Weights of a small GPT-style language model, trained from scratch on English Wikipedia.
Size: 9 layers, vocabulary 1024, 9.38M parameters.
Architecture: rotary positions, biases on query, key and value.
Training: a variant of Muon for these matrices, 364M tokens, 5550 steps.
MLP neurons of a small language model. Each row is named by its layer, matrix (gate and up: input weights; down: output weights) and neuron, and shows model dimensions 160-255. Each number is 128 + 24 x the weight over its row's rms, rounded and kept within 0 to 255. Numbers have three digits each. A neuron's up and down rows have the sign that makes its largest values positive.
After each neuron's rows, "fires before" lists the tokens most often just after its 100 highest values on Wikipedia text that the model never trained on.

L4.gate503:139118090156121115129123138120124125104117168151105156142119129128148113134084146115126135138120166145102117109109141132114136137141132159118153087109155061118127056105137111106141166081094156140155127135149115108115149126102141110190147160158170132129119130104154130179090132028112084139
L4.up503:107103106139150105095105099137156149134121133130110169162105143128147141125154098139143158137112086161117145131117122122120120108153111126106155155140178083107102100143112126139139113142115111126150097118132169105087134139101100127095156141137146154134130132133147101161127082118138149140
L4.down503:116130167113106129169180107099106105143149120138125122073083136154126119153102137118117111135122180126150122134139123163153128163171114107178139108098094108091151110126182089103159104114139148151065098113182152115126129114144096151140156126091150116116144154102119175123079131115141108100
fires before: "end", "ent", "ut", "ction", "ian", "l"

L4.gate595:128162129139137122149138104184128170098163112124143125140156153144105082145113123087146082144108072122107087134148113134140098139121127146108157140167085158126117095148113154120139150106102133132147150153138132145086094111114108154126136066122151103150122082120115106156101141099184124138
L4.up595:121177117154126141133132146167101131083154143137136102109102151128133099105158099144129108155100065103171131104101175155122164146093121096108158141144127166120139127134123093118134151119155163138124196153150131118083169150107125156121145117099170098162174088138136139142074167151145133126
L4.down595:154152130151129098118131150142136098119110136128121092090136120144091077118144113140142114143094131137142157093092185143158132125135117120161119120107096104144132126135144139065147179131130159105120163142121141101131069135101125125138168120076142118107165161123083144122109084118093124136
fires before: "il", "ear", "in", "ce", "on", "ck"

L4.gate603:105141172148112094123133146089158153157076069198150095154070150118121103121106094139114132113135115146129140165112145149101122120141114078136158090111158120152122147076111104168108157150116150179106154149125106105075117127166094165127115153130117148155132086118136129171121093133092145168
L4.up603:188133141154101135126134109142183176133152145130130182161125131117110131157071118116126154099132150127123145120145147160116129119171199113146102120055140131141099148142143114149156129114138151166131100141120176119125121119118106097134142123115132120138088159117126108150084151105145138094
L4.down603:097120122153128132147172100153181122128077140137150102099105128111107083148129158146123119126121142093132130142154109160114135128101168113152132119122117140174142112125152138132148150088134155163123141112153107090133108114155138101156140125115090075137092087071176095169172108124114129125
fires before: "ist", "ge", "ish", "y", "al", "g"

L3.gate995:164129131134110159140131136130120139139134109113123142170161101177154126114143117090161139133091130140140143125125147105156110118114135135130170128139107145115127099117141119136162080140099159078129119085159175138075125125086114148163141135121107116146183133163132150121144126150126129156
L3.up995:144156086164131111125157159111112102147116159127139121149147133128149165141112111116101138121121138116152099106100109089142155077147141105152137091176109162132119114076123105134081109121141094148112132114112127097139113129103129136130111149142136105128139138108099152129078135156141125094
L3.down995:125107148127113115119085134144119129167139092147099105152101134129124128098165119134123141122101090112159150157106113166135183100135130176075135158196129147102135097116143166132148115162140143066126127125090168100115123098098131152145129120096120143083161123124125137118126150113137084138
fires before: "em", "ly", " r", "i", "il", "p"

L4.gate725:144122146108136141122109113126120123135109129147114059164141182166136186113140108127135161126121131109104179136127109148126117116098127141104148120133146141177108141104126117150108092159110147190133133116142131140141086108107132167103105164152117107127190133125132112110157154172124109115
L4.up725:178113131107110131151092130163159131088140130146106150135134112128115098150135120109157149127136134119110144123139143138088111109143120131063146137130145169170096110088142087135111089119152127133160128143098130103129081115118117113145103149146146069107128122111188151101136162116064136128
L4.down725:145111144145156099168100115147118129156132163122106087123062156118118094113135108096165097111142137114111137133113114110151155106179095136129100121122138100127102150096118134122104171086105148108099171117107103117069124153115100067120120144138087114133157116123084139115163159139140124118
fires before: ":", " of", "ation", "es", " for"

L3.gate506:127142143089150126101109168121085136128111117122149113124143174138153156135133129103113162136129137182097115126108124100150132117125140137086162176122134181163101123111136106143080127127112122166128119153173115128129163162131139128177155118196072168127103131111155178152121096139125139151
L3.up506:140185149105138129152111100122141140116126142135111083153147066126124126141136138102117123138151126096117076106122090134122102137131145131127146098105127116136134175081106107138113172154139119141075134127110152110115141143130088119142128127136086080111118175152136158089124143141091152126
L3.down506:152125129156100110141149155061168121163136125170120101097140115129119148149116094151123174131109131153154111116179091111082091095091137167111149143122144178144106160135143124175163108183142178106124141157115079150141132127133175126141127116116113150085060118148097134155132128141134156170
fires before: "os", "any", "le", "il", "et", "an"

L4.gate664:111084112140094149143142094110125141129139140167096124178149151129145142125156125113164153090087146122140129130098079140118104120140146139135116082128146118144130126100118097116128152107128163104162133105152146153156163115109110142140114155137139121147105115183135156135088161074155140152
L4.up664:140121102128126141136114097139138129099126125138091133113114135106134111119121144090118159147130123116084144150175123128130098122113096169133140174126108122093123085133152122165138109136131167140155091114129152105113155142124127125118174110086145083095101106121166131082153103109141136150
L4.down664:110089098127151152083143131131141151142129149123161105124106152138136125162160132155176176110125140128135146104155107138134167154108150099133148165088116117120116106126154155093118150124140118123126111147172140126108153140126119141134123120125122157162140121141124089153081070134131107163
fires before: "an", "k", "end", "ff", "p", "or"

L3.gate55:143154089128132109144146101118110163151131147131180169134174116114145137116130120094142124142130160128152135062113136122083157121123115121159149144096156168135141140141075139116111114093142108102106133110067188105128111108074109113145115105149116115131144156094133117138109116119125127142
L3.up55:148128148112162167130118164117163151172142124124096138093139134132115142145147131125133150136115123135163108163132161155102100087127103144095150165083157106124113129184113166156133112103138158127158138151126147140144113128133134143102102119105147130150104126134105155081134132147164103102
L3.down55:123136115156136129116150143133119129101120054135164132121131117128103136127152055085131129151081126170160081079156153114171131133161154140129131123137143104093128124096116138132106169137095125123112096103105152139128123097128131151131134135140130128115128149100170125118097121111137101167
fires before: " States", " of", "ry", " F", "r"

L4.gate714:113131176126085122106203132114139141133170166122142155154128149119150100114104166164118132094132133128174133099146156100137133129097124088103124109120109108088106120152119132126087147129159131107154173075100143136149146115147117115155102132143085129130121136100145105105121129103147122138
L4.up714:168109121085097148152132122131120112164152102165116189119127117146110121118146137131107179084145082100147137133155165147067112149152121131163165097115131126128124180107119127102144131135143129094140157153115148089099122137134107140117135099148102138153153127137129142118155132136132137122
L4.down714:172111156159141138100112153086123097118119095121120156133103181135151110086122107120123158131108137134105107122119142127152131116124109145122127092162153174193077137128134099155139141115120096145135148131114153145124168140137141158146118161111102150111101154097144122079097111113166110128
fires before: "ic", "ice", "ed", "ment", "is", "iz"